config.toml
d_model = 256
rope_base = 10000.0
init = "uniform"
init_std_up = 0.0369
lr_head = 0.012
MLP neurons of a small language model. Each row is named by its layer, matrix (down: output weights) and neuron, and shows model dimensions 128-255. Each number is 128 + 24 x the weight over its row's rms, rounded and kept within 0 to 255. A neuron's up and down rows have the sign that makes its largest values positive.
After each neuron's rows is what it responds to, as a language model described it from the Wikipedia text at the highest values.

L5.down712 [103 116 105  94  92 130 133 142 206 141  83 116 135 100 175 156 158 137 141 104 124 133 104 131  87  97 114 149 143 130  98 117 124 125 133 128 133 111 158 163 112 122 106  84 159 149  79 139 125  80 107 125 135  95 164 149 143 114 114 135 150 151 128 134 134 116  98 129 131 140 124 172 149 136 103 117 119 140  91 122 166 105 123 110 187 132 113 104 111 106 137 144 134 144 146 119 139 112 148 104  97  98 114 136 135 147 143 129  94 130 148 151 129 141 106 133 142 142 159 117 107  85 117 121 135  89 156 141]
Music word fragments. Word-start pieces in music articles that begin words like chorus, chords, album, recorded, critical, performers and pop, plus some non-music al pieces.

L6.down798 [130 119 116 136 108 178 137 117 110 128 167 126 109 135 164 126  98 122 111 137 153 123 166 172 110  84  94 135 161 139 155 121 171  41 103 151 108 163 150 106 120 111 117 126 128  90 142 135 168 113 107 115 142 100 203 126 139 116 156  98 101  98 110 124 170 118 118 102 121 130 120 102 106 128 138 120  97 133 145 177 140 142 149 108 112 155 135 101  92 139 166  99 163 160 128 103 164 143 125  98 146 133 120 137 167 169 115 171 113 156 140  90 119 157 120 114 112 152 170 124 179 126 156 136  72 158 132 153]
Mid-abbreviation and word-fragment letters. Single letters inside dotted abbreviations (the S of U.S., C of F.C., J of A.J.), plus short odd fragments splitting ordinary words (pro-j-ects, under-c-over, A-fter).

L6.down604 [146 121 148  96  89 135 100 135 122 101 164  92 110 109 154 112 131 151 129 141 138  97 128 168 148 114 150 102 135  99  99 119  91 105 120 146 112 149 100 116 128 133 123 111 138 135  81 145 104 141 117 135 136 108 143 130 165 122 136 148 136  73 130 138 137 128 191 133 148 123 132  82 121 104  98 168  85 133 126 176 133 151  92 118 117  92 150 133 113 133 126 149 123 151 123 119  66  88 153 134 132  56 135  91 157 159 142 128 139 134 120 135  96 130 122 121 162 143 138 129 128 172 157 118 171 147  97 127]
Mid-word "spec" fragments. Middle pieces of words split into several tokens, strongest for "ec"/"spec" in Species/Specific in taxoboxes and spec lists, also Calif-orn-ia, reg-ion.

L6.down123 [116 127 109 109 114 166 120  96  39 125 189 120 147 117 104  99 108 139 142 106 108 126 144 121 120 129 179 118 128 146  81  94 113  93 104 109 150 129 162 160 151 135 127 121 117 147 119 132 135 108 129 126 108 123 100 150 127 164 167 143  97 109  84 154 108 143 130 123 140 153 136 131 144 103 122  88  82 119 112 122  79 140 114 187 105 131 125 160 126 129 147 151 143 112 105 123  92 171 126 175 144 104 111 104 113 115  68 123 113  78  97 113 123  99 134 137 131 161  80 143 152 164 134 101 107 126 163 139]
Post-verb continuation point. Fires on the token right after a verb or subject that expects a following object or complement, such as pronoun objects (love it, netted him), verb endings (-ed, -s), and to, is, was.

L5.down1021 [150 128 121 130  99  99 103 111 127  94 151 117 146 167 107 114 165 164 150 110 161 186 148 130  71 164 130 192  99 114 136 152 157 107 111 106 118 138 130 172 111 139 134 109 124 136 144 155 110 128 142 109 126 137 102 137 155 141 140 162 134 137 130 173 141 114 139 110 132 140 124 151 149 130 116 126 124 113 120 135 137 138 111 114 150 131 124  94 102 106 124 148 140 125 122 104  81 156 168  84 160 112  65 131 161 102 158 133 142 148 124 173 118 143 126 104 215 136 123  96  91 108 110 152 141 160 154 133]
Mid-word function-word completion. Second or later piece of a word split oddly, often sentence-initial function words like A-fter, wh-ile, W-hen, H-e, le-aving.

L6.down139 [108 122 144 119 140 193 134 119  98 173 158 125  88 163 126 101 139 152 143 156 128 121 119 153 123 125 153 113 159  89 150 128 137 129 128 134  96 102 103  99 112 162 152 112 141 138 109 162 124 114 129 115 102 122  98 146 194  99 155 111 163 111 123 141 144 117 102 135 118 125 143 129 151 148  99  84 174 170 116 155 153 134 154 112 110 173 109 130 130 118 137 103 108 151  90 170 117 141 124 103  94 141 109 110 101 147 124  86 130 152 153 176 113 121 119 138 116 164 115 122 153 206 115 138 106 115 140 116]
Mid-word continuation pieces. Second word piece after a short opening fragment, most often oot in f-oot-baller, also n-am-ed, a-ir-ed, pre-vi-ous, an-ch-or.

L5.down632 [122 120 140 144 136  92 116 111 115 115 138 114 109  93 171 124 101 130 112 118 108 102 144 110 120 115 141  52 120  92 155 130 171 139 135 174 131 148 135 145 118  86 133 122 121 172 133 162 137 137 155 111 128 144 121 105 140 121 115 130  89 110 130 108 143 101 138 152 106 116 134 156 123  88 165 160 117 107 114 162 165 124 120 143 167  91 103 181 145 145 131 117 128 124 140 115 127 122 117 150 110 139 131 119 117 134 132 129 134  87 111 139 123 155  68 141  97 146 132 140 122 143 137  95 169 142 163  95]
Mid-word fragment tokens. Opening or middle pieces of words split into several tokens, whose ending is predictable, as in c(areer), ear(ly), Massachus-et(ts), U.S-.

L5.down904 [ 96 123  93 165 152 119 142 111 108 144 135 150 153 125 130  74 130  98 124  87  98 145  85  94 128 127 146 130 133 130  94 135 144  91 124 146 156 118 151 110 126 107 107 136 155  53  92 119  99 152 122 103 107  83  94 118 131 154  92 111  99 149 121 107  94 209 152 119 159 153 122 109 117 115 158 158 101 145 146 140 116 131  93 114 148 134 138  98 118 130 166 146 107 175 141 114 113 103 124 139 116 119 126 119 131 160 122 111 138 117  92 118 174 142 107  95 153  92 122 139 102  96 118 146  95 143 131 126]
Mid-word fragment pieces. Early sub-word pieces of words split into several tokens, chiefly "ul" in sched-ul-ed, reg-ul-ations, r-ul-ed, plus word starts like he(althy), le(ading), Cl(ay).

L5.down164 [137  99  98 118 115 147  95 127  92 149 147 144 146 114 104 135 119 137 108 136 179 126 116 130 143 102 125 175 159  94 130  74 145  69 124 132 134 127 156 146 124 106 120 130 106 101 159 180 142 128 150 112 116 157 123 138 115 128 169 159 146 134 115 128 139 170 163 128  89 140 195 121 127  90 115 108  77  81 117 165  91 114 160 159 106 152 155  81 115 124 143 108  79  96  89 136  87 125  78 135  81  87 155 103 139 134 129 149 141 164 136 130 151  91 108 142 116 129 141 122 166 117 172 118 135 103 122 131]
Formulaic word completions. Final word pieces completing stock words in Wikipedia infoboxes, tables and headers, often before a colon or pipe: Dialling cod-es, gen-e, UTC+1.

L6.down620 [171 134 163 146 146 158 175 140 102 142 132 157 127 164 155 136 129 127 126 102 148 105 118 138  84 111 137 104 135 155 122 133 119 139 141 124 130 178 137 144 142 129 119 157 104 132 148 122 152 173 130 153 131 115  93 124 127 108 168 171 114 127 155 142 123 161 112 100 134 151 125  98  98  82 137 140  72 154 138 152 106 147 170 168 154 107 113 171 141  95 126 112 153 118 125 172 108 127 148 141 121 116 148 128 148 155 166 115 136 104 140 186 149 103  96 103 126 113 157 190  93 102 105 128 116 149  80 118]
Word-initial stem fragments. Opening pieces of split words, mostly verb stems after "was" or "the" (form|ed, found|ed, r|anked, r|uled), plus leading digits in table cells such as "| 1".

L6.down976 [142 137 142 103 148 137  68  93 142 124 159  89 171 193 139 124 160 110 131 116  80 110  84 183 137  88 133 132 164  90 141 128  87 125 127  86 142 170 133 130 158  94 143 124 152 126 117 145 169 125 114 136  98 108 121 122  74 101 163 138 104 106 115 121 119 132 127 145  98 163  98 119 147 141 167 124 128 129 136 136 106 136 101 111  94 113 142 110 135  87  94 155 124 191 143 116 101 130  85 135 124 107 124 105 131 120 139 183  89 123 101 129 154 134 138  95 143 126 130 116  97 116 129 124 143 139 139 126]
Word-final plural suffixes. Final subword pieces that complete a plural or derived noun split mid-word, such as offic-ers, upd-ates, identit-ies, beet-les, mainten-ance.

L5.down471 [157 109 102 137  95 161  96 118  76 144 188 106 152 136 177 171  89 147 128 134 192 141 121  90 122  84  86 114 119 141 118 151 147  85 149 122 105  90 125 139 132 125 123  86 148 142 125 155 108 121  95 120 139 150 121 107 144 114 126 159  72 103 103 172 143 129 120 130 110 115 102 147 145 116 151 129 111 100 125 166  83  89 162 112 135 117 125 144 150 134  76 149  94  72 162 142 138 161 124 105 142 143 135 164 147  99 150 110 136 131 104 154 169 154 129  98 120 119 107 103 147  92 127 141 122  97 127 167]
Section break newlines. Mostly a second blank-line newline that ends an infobox, list or paragraph before a new heading or section (== History, Senior career, Medal record), plus some word-initial fragments like ass, as, s.

L2.down312 [127 106 139  60 104  72 109 144 126 137 138 149 145 105 123 176 133 111 124 134 121 138 113 100 144 111  89 139 166 145 159 141 160 110 160  91 144 117 148 133 118 110 123  98 119 112 112 109 119 143  95 110 138 139 114  95 121 116 135 143 122 109  81 125 118 120 146 125 132 140 134 122 140  99 141 158 154 103 124 142 146 110 126 140 152 178 109 155 115 118  93 138 136 128 146  63 151 132 182 117 159 106 121 143 109  85 143 145  98 165 143  93 105 142 127  99 109 112 106 197 127  93 112 103 142 128 131 151]
Closing punctuation after entries. Closing parentheses and periods ending a citation, list item or table cell, often right after a year, e.g. (1968). or (b. 1944).

L2.down235 [151 186 130 101 146 170 151 155 139 126 174 107 112 173 153 155 130 178 127  72 123 149 116 131 157 172 143 144 142 131 108 124 111 101 152 161 128 134 107 106  81 130 125 138  95 122 121 152 122 132 106 122 114 177 125 133 154 144 119 127 159 145 125 104 150 148 132 119 144 112 184 131 134 141 126 114 113 142  91  76 148  90 143 117 147 119 119 130 102 148 100 169 125 148 112 119 115 166 116 119  96 144 132 129  95 173 113 123 125  98 135 143 135 145 149 123 148 140 151 115 172 154 167 147 124 123  71 142]
Found and mid-word pieces. The word found (as in founded or found that), plus mid-word fragments, especially ant, in names and words like Chantel, phantom, Atlantic.

L2.down168 [106 140 124 106 115 169 114 144 148 140 104 175 141 154  77 156 152 119 149 154  98 122 173 155 147 120  88 160 122 167 105 135 106 117 165 145 114 118 139 144 111 107 146 127 139 139 119 160 139 119  98 110 159  90 142 159 128 132 167 115 125 116 127 147  83 120 150 123 112  93 127 120 145 124 141 134 104 117 129 165 110  97 120 127 141 121 146 134 111  89 168 181 167 148 151 130 131 159 115 128 101 141 127 137 116 125 110  56  96 181 137 125 144 165 106 123 121 120 136 113 140 114 140 134 119  73 189 148]
Piece after an initial capital. Fires on the word piece right after a lone capital-letter token that opens a word (U-s, M-as, A-s, Is-abell), and weakly on object him or copula is.

L2.down65 [ 95 161 119 133 104 115 132 132 115 120 141 135 165 105 159 122 110 102 134 129  92 151 143 100 151 143 141 127 171 108  65 146 110 105 137  62 103 138 117 103 102 169 120 150 180 118 149 114  93 104 141 141 115 133 130 100 105 126 129 138 155 111 128 104 118 148 128 149 110 137 164 102 137 140 143  53 123 142 109 109 130 146 138 131 133 161 124 134 110  90 106 143 160 151 123 131 117 130 127 137  78 128 153 122 121  89 162 158 136 160 119 104  97 169  90 139 109 134 146 142 159 137 142 156 179 121 174 115]
Infobox label word endings. Final word pieces that finish a field label at the start of an infobox line, just before its colon, as in Webs-ite, Gen-us, Loc-ation; more weakly, other mid-word continuations such as Mad-is-on, colle-ge, R-us-sian.

L2.down540 [ 73  90 117  74 121  65 139 148 123 135 152 101 145 110 140 154 100 132 134 123 137 117 138 115 146 100 145 107 132 109  89 129 147 130 120 132 136  69 106  99 116 104 134 144 152 116 155 148  94 149 153 129 155 128  78 153 152 142 163 130 111  87 132 113 151 134 127 132 126 153 102 119 125 102 101 136 114 133 112 123 169 121 145 132 193 132 125 131 123 119 147  78 126 136 179 114 102 106 106 110 156 155 126 106 112 136 166 128 123 166 187 147 148 113 156 142 178 108 120 134 149 156 130 152  58 144 153  80]
Mid-word completion pieces. Subword pieces that continue or finish a common word split into fragments, such as mult-ip-le, treat-ment, Ass-oc-iation, speak-ers, Threat-en-ed.

L2.down643 [148 123 107 132 140 152 167 128  94 138 138  88 101 127 105 149 136 162 112 133 143 127 143 158 127 146 152  89 125 159 150 109 115 163 132 162 101 128  69 112 106 171 111 139 123 122 150 160 129 132 127 115 137 118 133  97 153 123 151 139 107 140 132 157 127 114 104  99 120 111 110  96 137 101 137 163 129 133 118 110 141 107 162 143 111  85 112 144 109 170 132 133 128 110 112 158 105 109 124 155 113 112 118 129 123 134 131 126 146 137 169 139 174  62 142 123 133 150 162 118  97 116 128  85 153 134 124 119]
U.S. and word completions. Mostly the final period of "U.S." in U.S. Highway, U.S. senator, U.S. forces; also closing pieces of multi-token words such as British, authorities, Army.

L2.down421 [127 176  96 152 112 135 114 133  95 121 106 142 132 159 108 132 130 133 124 110 137 132 130  95 152 110 132 129 154 147 120 115 110 187 152 131 144 124 157 131 137 140 149  97  92 121 133 137 124 107 118  93 140 133 156 137 170 124 107 159 162 128 160 112 112  96 138  69 164 157 104  90 105 115 151 102 167 168 123 129  83 130 135  90 121 122 120 109 163 145 143 109 109 163 147 102 143 165 138 140 146 151 120 177 111  71 137  91 108 132 136 124 163 154 132 106  87 105 142 142 128 111 124 166 104 132 143 145]
Predictable word continuations. Tokens whose next piece is nearly certain, mostly in lists and tables: New before York/Zealand, Al-bum, serv-ed, Munic-ip-al, and by after "published".

L2.down506 [134 180 109 177 160 174 133 131 135 179 106 160 169 124 108 113 149 129 129 128 119 131 108 114 119 111 131 157 138 149 137 127 152 133 120 131 100 160 148 102 104 155  92 120 144 107 124 142 135 162 105  95 171 102 166 101 146 124 130 115 178 109 149 112  98 113  87 133 131 147 105 114 141 122 148 126 119 149  98 118 149 172  93 115 122 149 126 166 160 112 138 107 154 101 130  76 118  89 124 103 101 130 173 126 135  97 124 120 169 144 135 142 102 112 121 114 144 119 134 120 120 126  93 143 117 161 144 123]
Mid-word continuation pieces. Word-internal subword pieces that follow a short first fragment in split words, e.g. "oot" in f-oot-ball, "ul" in f-ul-l or sched-ul-ed, "ire" in d-ire-cted.